MLP neurons of a small language model. Each row is named by its layer, matrix (gate and up: input weights) and neuron, and shows model dimensions 0-127. Each number is 500 + 50 x the weight over its row's rms, rounded and kept within 0 to 999. Numbers have three digits each. A neuron's up and down rows have the sign that makes its largest values positive.
After each neuron's rows, "fires after" lists the tokens most often just before its 100 highest values on Wikipedia text that the model never trained on; "fires on" lists the tokens most often at its 100 highest values on Wikipedia text that the model never trained on.

L12.gate47:476528498558540487449391489455446478564365482596451504437448567575492461527516457441525498522513525604448531569444455493450521470440539424454544575466593492511586445601480526606498474454533441547526579509382463497546474523511645478547497511610522560496525518474533565524538520545516632577561462538476483583500516557489480407485532540538431448473439546535515563477497453458401421469437
L12.up47:614525457522542488482427512602486533512485518498562483363411563451468435445471524540368521543569495524418515574559492493475495401438521419531533555550493490531535599548485527428491494563498452583526572511495381405449550512471550550516535450556531565516506596454512431556464595495502512513461475564464613537504435502516552485558465447451544465407446480506476457527449421501524438471567
fires after: "\n"
fires on: "|", " in", " to"

L12.gate220:520438566501448572424542517594371541471469585516439507511423455499561537541409463468458514619451501441479472567433471468528425456413523580501669462419532467478366455510496432455572552508459420545585475523484538523502559499472479546500549509568524453510491493488564436434448485425594542578543473459403489396577471572570542533442475588535546405503527507526431459483496505486481530451483
L12.up220:482471527457493563499443502528394454548537465535363533439556562382412582504522509540484506566490573521500508508596491506467479509491585499469520516480518547545425495518545468463546515388488446510482520545522450532509581582510480604467416473554469445453495523535447474552506465483459446490447496470429553466464486579528515529427523586438559416478433477509461446453535535532510576457475
fires after: "\n"
fires on: "|", " d", " B"

L3.gate186:551534579519376502421523513404531461493504589444473495487433599513430497439471548465500481567503536475455609556468542435490523447563433437564494515590482477464596450504405534522534446553560469481476439602505517507491638436481536617523566541413499450418513454513479544498540522498499589465472474551524483558565536448487506435478523508460553402446550526539500521438507502526502451506492
L3.up186:507497492569534397436471549453597496572480539513472505537441576473524541494463514486548489542490498440479532582458488489486520511492465439595527570546435446475586348529472548573564410481482509555511501549562505559519527518557486543491566577461502461437537388550492542438543483613468583558521485522481527589598556538476484437495556434463465470495466434515413522378463490435566436516528
fires after: ",", "\","
fires on: " and", " as", " in", " for"

L12.gate241:452481405537539520529421454404474499475465594526409472544443476543473493480514489442517531526405471589413534527475541440448493519421477418451540570498478507505524534561478471510534521508520369512557583458456459495553406442551456419517470556481489571513480503462523435529386566488530517556499486500431573514477535546464522428528498521585484591611532556518554488509566462529475455492464
L12.up241:487514478484505545483512476508481459546576546457423419483541593496495482487552563550615433495597495501492535543515463515493443481534469489489502552501516470438476473479498503486516591582453463571495478553527381365527462461494440430480469458634500553500564528517498435478418486546529509520505524538438454472509525493466483387519454503539589550482637560495468541512476489464536408592614
fires after: "\n", ".", "-"
fires on: "|", " |", "-", " In", "In"

L5.gate165:517557533543532463487463583498551396490484536518523473556556489463506511458507421538493570555529511486486517443526606488502486486537549477490543586576535501352496651427501371480576485490453496564445426516486547543543475558449427434402473496531455440546520441464545503337470509545436472412434567509500471531610485515561481556531472513437515455475418520478493457433534571513639494516506
L5.up165:545538451482487470493456529570542531406519407478484428590481452471491472477491490554441531508487525592480541472473535474500554429464493391546561654492516501419577555502477394477560537495462445456463399528491570592544482558527502451539509484542512482424490429454534429470579471514523519466496581460474525528595478427501503503543408589461481491492414441427498477499523590536514480483516
fires after: "S", "C", " E", "T", "G", "AS"
fires on: ".", ")", "-"

L6.gate149:520518480545555509506510614400498474513627498551532441575410554451521539593523485454504455529513543458510600517570553565476598519588486401597485503568483485435530470508487535566551443540528515617554426459570430499491496427471485473438429538470419418451566456464477587509518501527488531534444523540605482571550494491448499489593480485533513476443491518531380416382515605426562461457483
L6.up149:429501550521561570504535532466581518606481572540444505499457500541494468475468461462565492584429534454471535529504490478461511407492497444461466509589485412540442455553583527536477488529457426498528648472534482546450456526457509520458528433516519552467480560419522587488512498576521608459591493561516522520474487332455410486436502476550484434412472457542547471456447509508472441504492
fires after: ",", " and", ";"
fires on: " and", ",", " or", " then", " while", " born"

L6.gate124:459572602520506641510454461441430552485552555449491459458562514434496481438503477505459654527496549430566481522482490520483432530512539439561526538548539489426540567488547508459511453519508453524483578456574459529531495572515467590484593440491558546486470445468501553448398501437423449475410564468588440580501518517567534408565486510428487471441470502554457436481505450554515482549415
L6.up124:500528528491479533456461571434434578458555470522522434568443517479470517388463478503452539587585543508595501450522463530461503465485532509616498574579594531529552562466460476417589499498373536565487496444538441484594544609501470560455445540505456555538515450514424444455526439502495535490530505425500427472476555529460519560516444501424559547486538542539517546402504488578465543441514
fires after: "\n", " "
fires on: " |", "|", "\n"

L5.gate84:526499532448497450435428523518509467583447493493509488507492462520481429446535441572545459505506402520468485496420444530540495512426405422567473537513555521380456556504537401455460585484549447423513546440499632589506413607537474509459456534478431581537442463428536513542533520457563501655501546510495504527560465542447538491492475540491489486505447505524592418449525530528492384566447
L5.up84:483471526512541556524426426545487471535551532535536501490486572440496438468486505581525524431436521516552434467450525529503455461572526475520497555555572488491487507429536472471411472448548468450448670436640528475478512577474454529501400501528528627571412510458500525501515564445539518506596494599438516477527444463453550547420489493437529560502508518578537356481571454530455457558476
fires after: " St", " W", " S", " F", "F", " Š"
fires on: ".", "er", "e", " |", "i", "ø"

L2.gate125:479508553542457479547451452505426471413542503461515440505544493544530498497491542492474563491476555465579530339553572524618525596464566505485506555501480493457516552435466507435547481513475530474508498453495444456545584513497529558506460507491439427486549404490502518440604510469471479477459460503507464526557475464515482497547499576399546492429493426501497432429506573467551504468463
L2.up125:463462534481530462505382503514371443440487457449527464478483465457512639533582493462394516430513536448528521425564487530606490553483559532486471544464501529569428532543471529441569482477463464431532515505579467506553550571528616556507488417591428455444495447463558490486487552457531405475482559483492515532561447487524521549521444578392565516483503531383443522420497550480520447543438
fires after: "\n", " ", ")", " place"
fires on: "-", " |"

L12.gate197:462564557431533494522401454500426496477453495487468410390454588511497568460588490492435528432500481499566463540573504460499449435474508571499453505497573472575507496520543514498428517489493519502528523502492575568564635557526538575534439466562489416514516553522450600464626516521493500417542531576495478592501533556478582531543442470540506476562471577490495538477499420509514498461437
L12.up197:460582510484605506525441573506452499628495472370450473519484482418527590559583425450462526450491544498410551597490451510465398482514503506407355443519530489503585493525474487522477381469500378520428527559459587427513576554497489509466532483583547466471507443507512485524505524511366485452517525516526466581561542466478536551469503510470479579543472545475477539532544449487532490530452
fires after: "\n", " the"
fires on: "|", " of"

L5.gate249:439531452390507471516516519555439546537425450536473405585413490590549540494509494531537513521572447539542416505464444469426548451498569499513485557526483477493454507499465462451444492513419522450464536397440536567502484422549519530457400588516544509505442478520499464476665533576549537498565553509491522527497534471447528487533419478484445436439451614525505538502509557581474500490502
L5.up249:494543408440530496466481494535528536485480559534417561461487488491546464435503475576519551539473539564553414458608501486550471532457569424572410542466605545464482587490407410557431454492480487476461531443536563447529490548519544495437471496494548423524503458476486492475527493545537520492453605531513454466552563527536557583512556691531470415421514571448547505583477473516571467540518
fires after: "S", "C", " National", " C", " League"
fires on: ".", " League", " Two", " Art"

L14.gate75:492524510465484536514438401537463512479499565464463488413434562546371456561587480492519537495562509520506480527473454558527498544419544509614491527442653481553494476505544473520565545596457526554436471480463489490576510496548562502560522465473491473526469547349519528468387560431594600490571536470469469505501616518511584508467447523484438526555423520478512448425489427501435514500501
L14.up75:449401521387525487484463480449399534415542437485462432446447534537468445447498522515495352595447570532498534531460436500508597496444462440515533512518473529622588615473472510451508599469407497483552555521490515521555562497587497394560583549478468495551463575481410503477536437407579508533550590481460423452577487472497545551492483476491532457469543502506467489462527503454419569543464
fires after: "\n", " \"", "'", " Year"
fires on: "|", "I"

L13.gate189:460443445509524479537467480538496569485506565425480443541477537596509511516501488467493624510464592488464555513471505431445460463436441534444527545456577505597566454514494471545537480434514462546508582462392445500541536524468542472587486492474574377456461416525480583483545501489519528482507547540407531498496563532529465469440464512510511504467539669527530526444592468426490493504548
L13.up189:433467528490573518519539523467536427569484509413569514437448473529511529444480419505502507486525553428524547533470490483482493449464476456561487504484527541544549436567426452512548464479538499556484481447431462370582621576520569420521470460553555444540542429643544432507592532428555554471575524497499514497526509509473621457587381501524564474486547589565462469528541500430560496515502
fires after: "\n"
fires on: "|", " of"

L6.gate249:441486574473548476463462466506480490513443531554474500539531498400548597576483550434582506544516465443403496518519428554489515372617530409514502464597627631497514519498447471504543547554513527584451458501502556436514542506520545504467499471529467500441553468424399439498493495499415495491475579568491557517595500493516496492577568475484467504470545537526496547414525385470597469427546
L6.up249:463493530515502505479529647427455521393534530446414483549579385447532545514402441462520534522528530469414535577505523533479532513533489540505415531580553536624519598422532550505579495510494372414545463557479531484545355518482490507486525427549547489429550545488496481475472495427494479469521480433598513513515482494478526499475481588479502524466527516487478492467545481480488523504533
fires after: " is", " was", "."
fires on: " a", " an", " is", ",", " Other"

L7.gate40:496612493475431513581402496461503454443402491492530492574501543503507530511608503462463533407528545514434509493470484406481419520449491562432582465538463555586497504474571509448505483508545495420489576441537489592455608504551502531504489512530475535422476460552482500518491522562552582433491458569378548599572520441502504553420501537424478487489562524523504461465506486579458558415497
L7.up40:474458485538539537556564436492479498482492555375520489493552435399472574523467497448614468448470542461369555413532436508573544469551454468517469529571505505515504429487519447638464487490636527491517537472523555547489527449585559473505511541543485513442465484480491465414452547513513453496474480513483506565457534615505570494474613586482494536456458470470445622605510494456510501509455
fires after: " |", " at", " in"
fires on: " the", " ", " Qualification", " (", " to", "\n"

L9.gate149:476515521436503567483427520534563448441495582492467458536474583446489483608507460472586554574486459498451571476490469480493492401498575439478503509533603455437467528382376554508491562471459430517452463483556474571629566468485477419529474399516338498403497547524465424502472593490577525438387608451535516510510465492464521542520497475459489513571465489482519471446504460664481477424525
L9.up149:461568540491417459513460442484524425507515454487488545525542469401520480523488474456500479548546450555559513540555439495514545521560526496520556455488575494447567536575449643575503493486570459559464419507468564468529543461545610528509585427560422523522538497495468450596568445491436479507521475503460514433558520467470521414479422540449524532523509449376448402513540457491534493465626
fires after: " has", " is", " had", " was", " he", " promoted"
fires on: " been", " to", " also", " is", ",", " currently"

L3.gate181:559468400429576428495454608516425490493495447508473549489464427534437556588475475544483522453474511626467470465442516451483455504439541605444467528503486468577439488527420457558539434435541459493519589477485595553548428507502502560531403485444451469567504520544480410498502507538552544462575549482446508531497613482533459554454455541579550552559556453501559511488571451541427585519448
L3.up181:548520510491454508563516573557511491527442501463457471441511405473489540500537491411512537464453546517537467548532520464496499461548540516513479591500480622485505541659531470524437463511492577581447422458540479445561512413599498474520431445443452444468451549567589535521580547541532418517499462565421519541523529592518422522481444563538499490484481522486473536541552569545356460533547
fires after: " in", " In", "C", "In"
fires on: " the", "."

L6.gate240:544579457441512516522472423533446570455531552480403511521457579510463503566448482541560483532487534488524535516459452485464506504585417446504546455464662502449539512488562464500443527411535508522488544527421517530444376508492478483536488517415544365495493518542498530490580515513523537641446414555458526475546512558513440467458421457544481520509426524468506463503541489475378448577590
L6.up240:368456523405517498631559466496534501469661415474522469412439484447457551472490444562482427428463573478502537506496492535470476564556554486594515459498433492562464573454522525514560546456437473502466462548609413608496538529571548534502508492494378538472499453536446523562464566466457504511518473468455484517553418517531534506466453483545536471534536521500401409437559548495518557500475
fires after: " ", "/"
fires on: " |", ".", "s"

L3.gate219:496590593498521531563546497440556486487450564427462422504496521434463548505521464538514460474618519488480526569548412545469464611523495543586563442478601631454423528535573478459532526601485449468467476500536450504495511512401499531520589418613517572469486521506520513494493429431493434535416452472508466497603442446483563389477572578443499480503447583548559510485478388583501445425521
L3.up219:516476526416517520453496469455537574504549519440554472572559559445466577521437498493442469430559560511432471542562512527464448581457483518521583494442515581479430519579532441445461560474517507528527537573560452566457568578443411509500537539575443572457550518407428458417444456500547496553521482457419549420533530573516510459462503428498521477505526519530516500457485441659510480501503
fires after: "\n", " |", "|", " (", "'", " \""
fires on: " \"", "\"", "s", "in"

L13.gate202:444476563455418461477488464528497567510478494426517452518561425437385485424503526449479473506521496507520560563487450448504477522483476504542536459560531498526509589517477468367504560559389449432499569523500537565522538556467530515508422561535385557565481507462464482444469492461453558529537637522470566498542582496508513488566465488471547455452553531441430511488554453429467463554454
L13.up202:507502544463431489449546467539436534500530467444513463545479477560580535440356529482531580494475556506477540470478442412477578478490437487533523515469563419589557566530526402487545510546480438508500537510450506597382543496616451472469473487518460425555500572505491472462540443489551487606489565586516570465513568576490579522450537470532467438500491377524534543413497487500498499616446
fires after: "\n", ",", " Year"
fires on: "==", " (", ".", " |", "|"

L8.gate28:518469598531464576520514477486481494509554602468490412493534503683459538470454514428517533467486569463485505479562561553405522547507517439480532489489424482430391498456498573504491498559581492625458444462549416535398511501487537640453530451513499495505579484497475570489499430509521530522468451511520465529522415366480456434527521519439473450448469411501471447433521492528543473452471
L8.up28:494548580417459433477557425511465603422525523459530505466480490585521502538420491418554607518520479421486479531512463462540470556555505547507546460434470521475473470439452415408563503492469444534469434495573434499521541560476535489494411479583483515502463426422468547529496503495518479436473608482523477544573498503567524495530416454558538579626532507611501548435535464485537525438372
fires after: ",", " ", ";", " |", " and"
fires on: " and", " |", " (", " 2", ","

L13.gate52:486490559406553497428464581491429471526510457533438367462549532486482521505574485417421451550544540515411574531548475496416523502512477426508357547505557573539505551486519513463455482537436511526554599513510502526479421544499528463488473479523486468474504554546426561490513547477493408517475556537520501431423582528500496513564467474528541567464557557365578547529498483452471542452572
L13.up52:485574542396496500558518581496586538584553476551493457468511430607530547422496432535510476462466541530618417473459417584520599441528538428496508479445575542511578464482438578529501574511460512455419497498557477551530531588523474503468536487632462477522502605600429518505533441507466483557604498473532555478515459544493606530470454440528437498450516605493502560440459527551605581483440
fires after: "'", "\n", "=="
fires on: "s", "'", "-", " of", " an", "\n"

L5.gate109:448475462473493466427456491513451511500554539379420554459489555575468511394513463465535457556479493514474531481537578537417510589500463515475496544586482447508502536565433520454470425497515441539474596469473483457546565454476585571583580476531530486481584531455499472424493474438502534495542498573460462605589509440451547566569505451530554566494487466509525472441592456519484504432408
L5.up109:524503500493424401451535501489486512457502533430490497432465518490483491432487460499467483575501504621530394479528571502361534484514491471413431499565490477473437650543440509365541467488509494505428595456541495490490446567433461568447534553470495566602508477499466481462518545478506493545596393495450536538557493506527524570502466464430515536487563496527553519510478458535555542449406
fires after: "\n", " Year", " Date"
fires on: "|", " |"

L3.gate28:440533523485542477511499434466523497548374480482404468507506475388475473442523439451574539560464529477495492519503502511543539511520507465528542434569526538526463552513561566420598606550523442435551515601524439411514561488385466526514515479533468547480485479488555574461462513531362496471479463538517468500555414526501471491418527542494482518478426518535575403468558374486444529490488
L3.up28:462520500450512459511474431487478565579461467533429491480471518428507460550540412501598535536474508522482473525424497484551471494512483514490466420511548499617450495526566571484547596553499411505505558642458497480568559463404474486508466480568447555486391561380489494479479549483431543482521492449494540495540444552522458438406471493545439555494492592484603489585504381490382566516524
fires after: "'", " ", "|", " (", " 5"
fires on: "t", "th", ".", " Year", "d", ".0%"

L9.gate79:492529553537478585415419530496448464501488544523414412490490565538458522533465479454524465558498528451515606518453586452453472499527525478483619509530562479402588514440591480393542447598500431531463495543510505423462482475442525492491615460443555475555499600434534511490442432472429478450431580466526450492566432556484431575502568584555481511517442480535551456482475557488511464496524
L9.up79:461471562342461413513582505567475522451549524507396501476443431519491559511437414533513549551603505507463495535486428503472518543498549453436533472449562458474505566489468600402543525526443412609481556508524388619548487480425445506521508534512375462516489476536421528404587483442575550522504471422440521524487534582519451517469440496546499493521510527464448516379491502527538487471496
fires after: "\n", " \""
fires on: "|", "\n", "I", " she"

L8.gate251:408468480479441462429421492514479519556492563512558535488487490532512473439473518474523549554424572465517483481500567488590437497469513529506527547467524554523539484550438478421531462509500433565564510438449521440532415496473557584478573487476487503509529564486528393493478432425554483633499550405573553569519513549463543550524472518492589560422521527488470560476532542477546469467443
L8.up251:537510523482495460480493566469483539468478594444534543490443485544445414528437411540478580479467441506506519472553576508413592553502514383514436570472531555495521521552502432436483488521537434492501562421533462486454523521576528552492508496459451439545512568449460501499540492456569442556475494515554451504540366536481473466650518457483518456448480455517502448451533595539528499457408
fires after: "\n", ".", " Title"
fires on: " |", "|"

L9.gate239:547474543473495472399490551497529485555536405558542439477486524470450496542633383482532488438402560497552470516501526502514471485551504533556533511546463509403501534378487453541508542512458555515507552545514573567477526552482457533544443424440474502402409518435469459585483467462522622509478490444573471551477399551517421548507510493519479526437536457571519475530515528521583506559478
L9.up239:477537426480507507549362482488514446619531513457550450514546417483560434428566505552530541514553564527500525491518400424545518602508552481478545554467587524476471588569530484459483510499506495434497510556535472565475538515557510581474483492619548514459486389432507622536382561462443491521447493547462485519527465514500509453500520482465481504540427595538519542480514487549446425401435
fires after: " 1", " 2", " ", " 3", " co"
fires on: "-", "th", "st", ":", "nd", "rd"

L3.gate43:445561579506400506553475411463525463510521491428524371470515483468413491579477549480549577441504497446454534508550481575497496569522478417526506583504531537452507551470656520427549544546573469526413453597534456474417459541520503478451674449590488558469552470473529498414436478422475443561443505574504479525581499498497389429442522495480588494466473509483471505527554463548458460533443
L3.up43:398496555465446457500500430474479433435453487507503505453519514520459550537479521478564520503509436470473548474450500542487489548484499446473529581419481653424474622611545448404485514479538456524499461516507521622506485519462499470427612468518368593481568458550483509486499532428496459502473467519490522554498558488453483469468514472513598494551451547526473487541518582496506519483447
fires after: "\n", " (", "=", "'", "—", " \""
fires on: "\"", "i", "or", "in", "and"

L3.gate154:601461535460488517450517564498449513570480439531510436477545496347465503540541481473538492539479543564478510575485449479513442428511398553502507500535493520478492464426480530435504608515536488601540480563474551477530387495417477481530643498525596538435441570507539437477395498510540426558415529494514511468451400565521371381534537493572491542469524521556486548540560389490498532463563
L3.up154:437587503466405546548518441527566512417562506401490387478522476508497587485503581496455401459575534473463452525517423557488478555545418481551546534458632568576481517572556484466475559539500521493598479512527429554500520544432515504544555430526470529535524494484499538457393543469436493608523445470554480503487454485437617438494495496476514575469511529497584534455491476556409419530507
fires after: "'"
fires on: "s"

L6.gate241:508531509361457470518426494504458522538552540538605409525502518398505504446587415499447547497482478531543547417517511565523575528497586472533509515574510548508524510552522557424565513475489489418524490577547470500501513522531469513614461483415410555525540396485442514516496521453438484414394590527545426432489566523469512605494451512498540563504454435548521361504459442555482422518542
L6.up241:549530476480458507525500549438530446610503420557466437541520414474486487499474480536450464450428610472473625555482474490510519428498567432505435575538425433490537445534589561509516508502551474502472642547558492416480449435577524429414533428570497456476479432527543517510471495530596515493546455517416447569516502497450479577505534472480473474503528455459412587492547534570526488463536
fires after: " ", " is", " are"
fires on: " |", " also", "ly"

L7.gate151:391532457492500596442448459563485456468491500470439503511521570511487493537524496446499528513526513444495557487433528521459520577537520474410495466583427470451535523555476429478531375533490498454526571509383482514538474467474593539388424592529602460535428427404489481429421498496498534436435524517498566431535530530543464549446514545554533461476464446446525443504537432514576602487572
L7.up151:443513552464462533450482422491500530485474536483489448501392514545467570478539463506464530558545560457437516514502494518445419524489580512445513437488459489476462629511493518397598478518455422483403591494499451577560527519515473476427483459511424499467432507503462509503465638473542502438525546531449488529580409430524522562496410536579451462554524491442515438443523374580506461497454
fires after: "\n", "N"
fires on: "\n", "-", " m", " km"

L13.gate160:415500417444477576462447447540469513623543559515490465476439632541446494448542425455486571461511517527566446569531513457410480586438541479572441542514521501540454462488448524448528473398448453452391584483545488565545499479475544564518530586498499558521529508408503511492394482473465537480413537482569408518606561536438549460540492484448536510532487539498464480448563491573489453522339
L13.up160:411564497469491529444429521538456538539570579477470488523477644482442493489517391524518551586483492546509475543556558496455529570444505469464506584552589525493477492529543572443500399481593385568505588470449500478497507497433523531485580520529521580606515404436483516439500408433529523496417484513559487520581473479462442518514501455496523530445474482499604456429585526527453472449435
fires after: "\n", "=="
fires on: "|", "\n", " |", "–19"

L9.gate38:553493523448474440455499552500489559563441464440524413497542521468478535521497473466440511515471534548441564611507506500485511538453500459514491477524515479546516492522418467502523510527437481515459526497559494322455436538498508524536608528512537391452489549480515414542488466329326458514494533579440528528551450561556501455584517521523508490552549492484474564493489467528569550476583
L9.up38:473528577511552502522545431428522470511508546471447450483444463463420492476439537554539474499548482482462533574590524560539429542502502385517582478485462479453580500445608626532540487465501552424435555496591411516502484407560437549441474541558571514474440505535535500541529448474506445499592483456369539494510406453524502466466507434529554486496537487533486472493522446477435584442430
fires after: "\n", ".", ",", " where", " that"
fires on: "|", " the", " Its", "-", "The"

L6.gate156:531467483543452480463433641450490448539458478473568509474577544582519460503443484525524538592518529492569538520522540459417449493443554464449540527576516433459574487438516458560537455461450523499384441627467537431458545469454519529414535491516585382527544477507538527434390495515442449475488482463463505508581466563508482483549603659477480377471426409563391486528529515420561507418549
L6.up156:534446467447456498558521546544588576498490462496598523450390454519519504534471467529530509459517498551529504511409485499471545531432513578522576484524549421503462495428431469474598537435356457500493423502482457531522484444482493457498517466490557436516508531513455433475449560441491589559480472493465570494574563551590418386552518545557443481493575491480475569478597523498477443394543
fires after: ")", " |"
fires on: " |", "\n", "."

L7.gate1:523600604451528566459472482409503455515476488461489448524424536406485529495507437508510514505498520511467631531467524519529546559430435461575535462482541539384476534536554517452489483606512509491400489528530449460504485518555500538493459506446403525528470483457454560456465504534511515527454607570556499545661491457456518555562432503439565450526497483573493373385477529569490408551469
L7.up1:501596531568530483467507463533612510472490610518535421510521504527538527488395543553443533498495554436524500450565552414443543489526510553598531489391549533515543560482392489490486456474452529479443491487465515452480616567497564537489472513602515464448501458411484515479534506545558482497500504523493439486579530418495486481457509537491523446392508562502402502436505486485474581540488
fires after: ",", " and", ";", " that", " but"
fires on: " in", " at", " as"

L9.gate17:457564624396509514478502507414521493476527450491524427451510539468526523498505414490471478488536602485457581539476540496410440509501487438485483540508545569482525580547526465489564433610579451522503402563527553388485527522486543539512635383496548431413523414517443482562516503469446464526517536482463403574493509501519524518548532609544479561470493462434511612456489495543468455497467
L9.up17:509426502484386468447493418464473511490511539481455428407468449518445452399485432488447432511496516441451576497516500562454503459502463449459528535500503580505492496544542464498493674546497466405544412513516450551486497527505491500493517514534516611470519484446504492501516509512559512586547484554570438467472537613511485440514388540620516573481486499544495455493458486508338356502447
fires after: "\n", " part", ",", " of"
fires on: " of", "\n", "===", " the", " a"

L6.gate150:456515565510462553463525475477516479493503482484506539481496533505536528475500487531481490474563542343583561552529441480454517559557486480499494446475505574415549545414541506496442476533523430408411477583531466506379485482533614518499597528591453598532596524520502514538529420516467446494419516502458467512493511478474545464530505538511430536523412552494460478392535452416526441447444
L6.up150:502476398425584463461535522511444612480525478436539579480471563471548508464461491506412449561544467488596432577478469410392575489442480567447500482427558562489524524505457557497490508399501457474438528514468463503472473483470594564534487545605532576529536577493443387449559463479479502432542490441444568484540489553441526480522388494563447538453420531497516586497534459410469480373494
fires after: " |", " •", " vs", " of", " —"
fires on: "\n", "s", " |", ".", " of", " 2"

L3.gate204:451516532515438505450458482410435513569509572422448406488552533493514474517429546512535488505496489462519592568532454569491455568606444467542497449467504557431507565438610517522606521499603462469451463594575460516423454475456505512457526430490560460439541507448490554547463478518420529444406444529539529543619469476471473502488513505482458540497494463506488506451522451536563476561528
L3.up204:554472511498434511515515577484523529504472486482525403478479452469533564518524510530516443457524440428531533509474370530490502622584474519449537472427483521477508591491530450470555576475483480429473475538593343627463501478506479556583444513465461506462464501505554559510472479521433501457455566495476548587495547489438528527480492431507508556542501467549408517510512494501518604573489
fires after: " ", " (", "'", " \"", "\n"
fires on: "s", "d", "c", "\""

L9.gate34:441568533529466557480428437503528549514438509475531484443477567538490542556532482430514510518547510436457559536430477522465426443516498502485561503423599506458494464373589432574550585510579450516470462555451455497539498533471557476454524484559590457481528563457526510444383506523401516399455499474442529495558487523590507402477568524497472543554480466569505578519518467437510425481459
L9.up34:450520506415503555442464479534489533560519463532415443529528525422481474467530435470401536490488491488486631447548421640537482473488522428540406522557536610517560559491423547481502507543452449457507520566528511414492494516512535490438594438484532375515486513497520463465522472507501469430488576438474495362467481528522586565445452486446509514466541494496516473524531434532549497515553
fires after: "\n", ")"
fires on: "|", "\n"

L8.gate194:532456554549497525415540590506499486445476442564480458423462521584479540534571433603451484412514580471416483422472503557514515628483483511441508577487541512421598615459634512494422503514524516495520485502493491522490433438524552539513516470433618525515512552505555456488551443416461479493519550383492461486525482470426514469608489499479525517547453429547486488511527600484513429570393
L8.up194:506460424558572436446470516489512530506552597496544468483458505556488557481506552464447408429523529529513471416488532519404507576418455525487479480466437439516549461491496514503412524390495517475513598433555550625517432541532562541461467493521524471455413581490533412524478431549482427482513588424469441393404583510472443498519525486528512603629498512504477482506504461419473469492477
fires after: " of", " age"
fires on: " the", " stars", " of", " other", " \"", " his"